config = dict(
    head_dim=64,
    vocab_size=32000,
    rope_theta=10000.0,
    rope_fraction=0.5,
    init_std_down=0.0355,
    weight_decay=0.0,
    batch_tokens=131072,
    train_tokens=889600000,
)
MLP neurons of a small language model. Each row is named by its layer, matrix (gate and up: input weights) and neuron, and shows model dimensions 176-271. Each number is 128 + 24 x the weight over its row's rms, rounded and kept within 0 to 255. Numbers have three digits each. A neuron's up and down rows have the sign that makes its largest values positive.
After each neuron's rows, "fires in" lists the words (lower case) most often at its 100 highest values on Wikipedia text that the model never trained on.

L7.gate236:114140100139159084083152121106124131092072110160136102108160152141101084127116137118103108139084109095118115132179099117112099140083130117101154101121134120132098125160111122105077079140141139144113136152123214144140150080124138084137138087123150140124109102157114146169162108131114100206
L7.up236:126098133089107138135100102109117143138147117159101144116139138140161146127091112092178128101120136105100111152101095125128133095149131132136109098113105163143135122140129127114139140151157119130082128137074129160140170153145113110113109156116141097100149128109141130111110172144182158069
fires in: "s", "j", "c", "d", "spp"

L4.gate798:125104113123110130110064144120140127110121088072093138130098124106130131105156172151054142123117117137154165165119191091150139092136137121144146117113154093115130146102093150107113095143121098129153124141168162143187125167152143058155109112161132104137104121173116168132137136112133107125
L4.up798:163119148101170102138117164212113150133147136123110144111115097130160165095119147107104162119131121145139110138106164119168113143078117117103104104170122097086116135144184110138129069130110133135170095118142123115163114116125098115107130087103117120144129097137120119135097183131141145122
fires in: "by", "of", "featuring", "to", "dr", "against"

L4.gate700:165160116147120127107106077132123101086118159151118153133125116122108139100125147185091166152162079127136115111105091104139144101109112099169085101132106113143104114132162146131063099119107129150091104138133134115154144108144116155122104146120152125108125116117122133149127086130132144129
L4.up700:139127143147107142114116086120144099138119117133120147129125096132092130097109105164125151187158105147119153176126140125104115070080162124113076094071169157165124119139128170115110115131099110103116140122117147142119115141144113140069101094117139114148123138173118155114120125124099134137
fires in: "in", "by", "held", "under"

L4.gate99:076120112148153124107102130131117149129124130106060161160146107111112107141114107144109099136117161141146117131159091091118152146143073140135106112127124133127109157095163086104142162122147136114137187113065160114138128127132162116137142103110093161140127155122142149102131129089131129140
L4.up99:095108090096106129133137133119159158131121156169143169151083128142110113138123118126131123123111150149118125117123144111126107114145112069162117157139105135145129170072173089126135118100108161141135160149163168124111154120135157189132125137154132098075142092111130175147087121153093174117
fires in: "in", "at", "won", "is", "winning"

L4.gate195:111091134161138130120133174131147139124164124098138088118157120094147138139132138153126143145130126122118137150143132112150118113112126185126114076130079138189105166171081106122082097126111136146157110156142120166123133128137067124105131136149104128086123127120111117112129106129115137114
L4.up195:158132133102122122149151097128143157126195137139167109100088103122137128120129152172126108155096145134164142126121119145156125128133164134136127127150113130142119170133140159128167101160120134120142150169128120135129126119121148148094128097136155120135163108140117161128098121128137158119
fires in: "for", "to"

L3.gate275:127125134153126090174075120110101105110138121155124119181120145115146109167121129143157119130140147067149114146135094139155133134121063156147112117162133090101124133109097088095134123136096127116100071143119117135143101144123168126120173115155125136100135119130117139147105150126137167136
L3.up275:131111107150102119155138118112135142098105125162123154094144109104131149159154158128132140162088085105106122131102138117148143114109095141135114112138123124144112105128156132120176110151074160161148122104110162090092129120123115106122119122139153100089134118142160103128097108104096138136
fires in: "you", "my", "me", "our", "i", "we"

L3.gate163:107121155158133129117119113085087148143127150136115130144152122102130128116101106129100134160106092099106144097084136132134125174090130134121106084153145121101128138142173139104093132111136115173154139133121126175119125140125133090097126151120117124112115107147081103104128137111089113108
L3.up163:152144098145136087126124172110105168079130126117134143128140097137119124112095099121180108126140137148091152124109123126151097123133112106166130121098103103111114072145205104129119118155094114125134098153179130125157105127107153112164127165149099110134130116109120107111141161149096115110
fires in: "de", "du", "d", "la", "lado", "al"

L3.gate46:150102111141089118165112161145132142069095123127132160151122106140126117161120102123110144116154138120133154084128111132115135136123121109115154121163120138109119119132109139135128154129133119105124124148196124139132128145157100099078154096112135151091133116106144121150115111107105143127
L3.up46:135112135146051110116099170179172161135136132138080155127128171122078101112115157094163100119176130143100116136146148140109157150124115123092139133172145147102142138149135112119116138130090120105110105137113144118139120118044102124161130108100154143130144152153150126112090130118148112135
fires in: "a", "their", "self", "body", "the", "to"

L4.gate871:139115185118126128117134093133115186148118192164146122115094136153113138135112131111160143116103120138105123162113134131093122131119127131139141117131135103147140147129162149103104132118138153108130148153083153123078098168133125135118147140169122132160160103124097134138123123171149108134
L4.up871:158100139123139099146137112126090183133135123106129092091157129134119171162087118146134142104123131121111140132135159126139126150130123145153161125049129110135151130135098120076119178096111135091088121154132100136132133140174075116143123130125141114094147150114141106166104170167144091108
fires in: "for", "clay", "score", "against"

L7.gate574:155086120070131097183119121158120180138113103083151116121111108117140132132157136154161097097108118093136144100108129110166110150119135115118103126102131080160163087137137098120100131073112132135116122147155136143106106097116159142135110128131149134145133147113116139122144136109131128169
L7.up574:164115103140145079172079117123125138131140117130113135109143105087114104092166147109139184104102124107093117132124089144127121155115098083119093173164119132167108121149151113116113166117108128129106082127187160108147138133173131124090141143128147139186099148111147100136125137113062164106
fires in: "a", "i"

L3.gate874:135086136148119114140124091108120127079122093157105163118091148091093159139115161152159122140113131147134124147126120099155114116087152137156125109097098133112165135104099118138112139142141156137136133136099132100117102174109142090140109144167091117160144137134122145125154142135134124180
L3.up874:135131082172120130154101107118089093130117135148121088152124120095132062137104108157174135092099128099158160156094146155154101127127156154104178149136130108114108106163119083129112142123134121109121117101120103142105179151151123143142117137101138160163130179129139066203183122128164135116
fires in: "president", "minister", "director", "mayor", "secretary"

L7.gate732:120151177166118125144108085122108161099085100148119132104162106170136110157140158136151121137159082173080150167126108110122130145148133155082144116103135107109124139137167154115091164098105156140129132085135168128127138116139131152105093141106118132125111126152124160094093167133113092116
L7.up732:161103129106107132103149096143156119149136114121125156104133113096182126133138110163122095094118164114137156126098166146134127123091117094117151129104141134106121117079129093142107157149124111104162065079119151159119087118089128086123162148102176175133107126106119100131156095105103144128
fires in: "was", "get", "being", "a", "played", "got"

L4.gate137:111173114128129132153150131165134128173119129117132125143099097138126103133122116132114125113172142152122146131130113136156115122119143120120106101135141145081139170163145162148171094144163140132159124108100125066134182130135097155151090153125145164103119122121148140164136139132146160143
L4.up137:157119123158154122106111103116135145118137142107105106104138124154177159118141183103111133176143117132149130136127129117082117108131121141129118114098172135169167074146162128147148143141130151178121143126117096129113161084130163105110140128116139066125124090136095094120108127132097156125
fires in: "however", "but", "while", "because", "against", "when"

L4.gate600:129135170141196089115114124127124097088167127108150146132157148115121115118092109148154101145135129105146130105157094174099115117129081159123098149081104093130162133133126104183094121109145147129132153131131173150103128121099127114112137160098139107106122157125120120120158126164112124159
L4.up600:117120149105167078136115120112111118108117156118086121166113128123129152137139151051129155081114139101143123101132170117129101110124091113103123097143101131154152140150095123127143078111116121164145117129143095120108144107125146151107120148082105144131140133157116144157146097092175127107
fires in: "did", "do", "does", "made", "makes"

L7.gate613:112124118097173082172117133087128104138118096132156160096130196170152108121128103116144148135154140135072157136107138128132121116121126117107106116083163082143096111156131140131085133088137148155175098126121087092154142098147108139105136150137159141118135145127170136115123146112116130143
L7.up613:152112117137156104123131139099100122100119161117143138070139132144113114138165175158152118112141161167086104105177158095146173126137141117128172114118124084124122134126156121126143104153154141125104136101120130144077129111119108172136118170137092144145119146111172094183099102151159120122
fires in: "a"

L4.gate779:105156145146118113153047104106149136092113143137130097119123120104123113130166161146145142155121124134102139113161162122109168138168106098131114124109143130175149125118118134136164106100135140163171157119162141065131103085113114140103107187118154158129140112156100154114134111157160134136
L4.up779:121133143143103131168150161121149154109157099094142121102116117089124154120141145103139153121124109144082134105146126143136153152125166137110128142131116119139102142142112148138161086137113123155149135126131117130141143135119128134140147138078132154109098151144146170109130135091144153121
fires in: "made", "make", "making", "isthmian", "al", "of"

L3.gate528:119145109121135121107137144180123141163116117149124153109153098132104132113147131123133137117118144079135129152160136154118137115099162084124128104111069107156105104108120124158126122165144128125165120110125123093139142139194077098140186167074159137146099129149140124110140164137113079150
L3.up528:100118131136103152107126068136113174129124175124117114145130133096110129108107150146102135136114131086119121117161077130145145105122124158093133102087092122134136127156128090121149140136124137117138112127178140088165124117138104080139160169172133108088161088122110087120088121114121154092
fires in: "to", "board"

L7.gate501:119153098096133161146121116165119138080161131123166128126137139127167091072135143120120106118121116133128127172145144116113200163110141146148158095123151140132154153108182138099121157113114126113130132112139159160155139129171151098116138116148128106143145149113113126167118180105129130148
L7.up501:096118105114154178121161108156159137140172108101134104149146135112138113130174127109139136147082135148125112120118117111119167121137100083085118120102147174069156135099176111191130108126115141101163122166089119160124129098095163191181138128099163118131081084135129128103175096118130103080
fires in: "that", "which", "who", "he"

L7.gate496:163137124090155076134143131116136145146162126112128116113126184113151124120120111178082122105156111117132103152123146101072145115155137088141124092151157116111133134109106137144133119128104139145119145109119117096097130094143135120158121121126133128126140091109145136121151132082136094110
L7.up496:122128147116063122171085107142112124140125096116115151148106120079106142143135160151110135120115141089093113112152094105156163171127145122127117157141113151139126111189139153113111151150098111084139123130127169101133185152136140148105174131131166154112181158138128129170175149119120180139
fires in: "a"

L4.gate215:089119118126135081132149131099136199132141137132131134159126133089120069119115120127114157110133110167144122104163125142110150092136136115105123090110138080086122160112122107113077085139127109156137100126110111150107123107155134103086144161116110072137101168111150156112138140120123083139
L4.up215:155115159085155149138130144112109119152140151133151105143152123181146092136123119113152143122165138153128165147145126157129137107137129122158169100124132130139122155136126101107144089103084139164142099106115123116138144095105115092148106125085119131117153152138120108112169119137113123130
fires in: "in", "at"

L4.gate793:117145157104136113106153118096157108119115105119154137114143128141086099148153144146154089120123171116142091112160116151105133158114158118170123096131159112159143172125100136139127199142156145152137107166162113149134103112095128124123113116122115152161118129172158115149185144124110101115
L4.up793:160091170117146137131145143115149136132126153167169113131159133098107128134118155114120104139162127120116100148124118092125100084153134127147144153128108111119095120139138132139139149165151101131163114096121165159171174096154159123126138148129138119140123137144094145181180117110073140130
fires in: "that", "said"

L3.gate42:178132140087176140198116115155107132079122101120148139121170142146161134125131169160161115100116110146105151161110122147154131089103111106146119142085110136122158137107129136156137162140143139136111111102146142102092124125123140110071134101147140119108129114121097157128176106126121105153
L3.up42:138125159111124138113148162125114123136111076149147096123132126101172133114125137137134171133096096145094129128091099160072129086139119097165110128123116068104117081103091128148172117139117102152110113110140109136132112118138131135168124123122114137112136112101121105152137135111097128089
fires in: "t", "not", "noddy", "no", "too"

L3.gate257:102108136145139151167163150084120129107130120153147140146181144147154138104167175124146094123132162097113152136142176143174129160134109165091132109153160081110096130131110145128150089085131127146134150068135114150146082151123151110113087100143072137133149102130095135127143106192154081133
L3.up257:164139152150174122099127112134145138120117085110150123166141101146172154127143128146132157079144127148136102136083152149139130131121128131171109064147162130110146099112164166095179141173114106149130156115111095128130127107112120098130131129155163120146125125125110171093139139120122113175
fires in: "al", "el"

L4.gate468:121161131153107189100096129103137098140124107113173117113148150158121072131110142161159120140141113116102131130096140091117121141123151121109134119159113162106128072120123142148120125100110149125136144081115107159122125135116115087125127141142047160176187108117134089112128123141135093172
L4.up468:134153131116164099150122132135158111141121139142087143103136116149145077137139133094164132143083120129113107169099153155098142114152101100130119104119146137134139139136138108136123105138142056124104137114168121094136132142087114159111113109112154114123120151084124113131126158112097172150
fires in: "most", "also", "more", "much", "were"

L3.gate66:149144148119122128117100123114107104159113113157108101103170135128182105118160127167153157071142143117129103134124117156097147089116174133130142101094125169099136157113155156115146156128107125128115117143133144134159140118144132101091116143133097157117112135158097097077139159153138146139
L3.up66:124144146148172148095111132135103123139109113146128125108160115115125111065108127165151118122126128121118089125094115101111129095119142148138109131159118117135138144120130120158133069118138106150122105141145175115133123104119192111111152158151079135158131143125149159075108125097088142132
fires in: "that"

L7.gate244:102100129136153146139105141140106120084126121119137114173128190140110124084067154122091161097111114098099120072071150148141091118144138126143112108163116101116141095110135117123111128084144081102154167144133141132142155119134149107142111145144158170101102104115146177144142144119143143144
L7.up244:118125111077145127154112134137093109109157139156142137109128108124176102152115124102156148166133121124144151120141148084109123138147133109099095138101186119149131105124141108089096142137138133099143076132080128166117126110142153118148104128125107114152151145171153106114132136087082100134
fires in: "that", "more", "most", "no", "what", "there"

L3.gate585:141101108107135098146091132174127126125148120136109135133115160165150140153119146125165117149138078092136162091099145144148118101131114113110128143123139085140158102089116134129137116136110142142139165148167140103101097097127130124163145104102114138123103170128107098120122128141126110125
L3.up585:148154153087103111107160140099097145104115132129154151115116158135119128089117153161136112123129152097111124118139098129111165061125119105122147169107111155122145126131117112133158110159114111122128184117137176131130137088142148113164092124095099104147168145148132154073086087116113129130
fires in: "not", "t", "did", "do", "on", "does"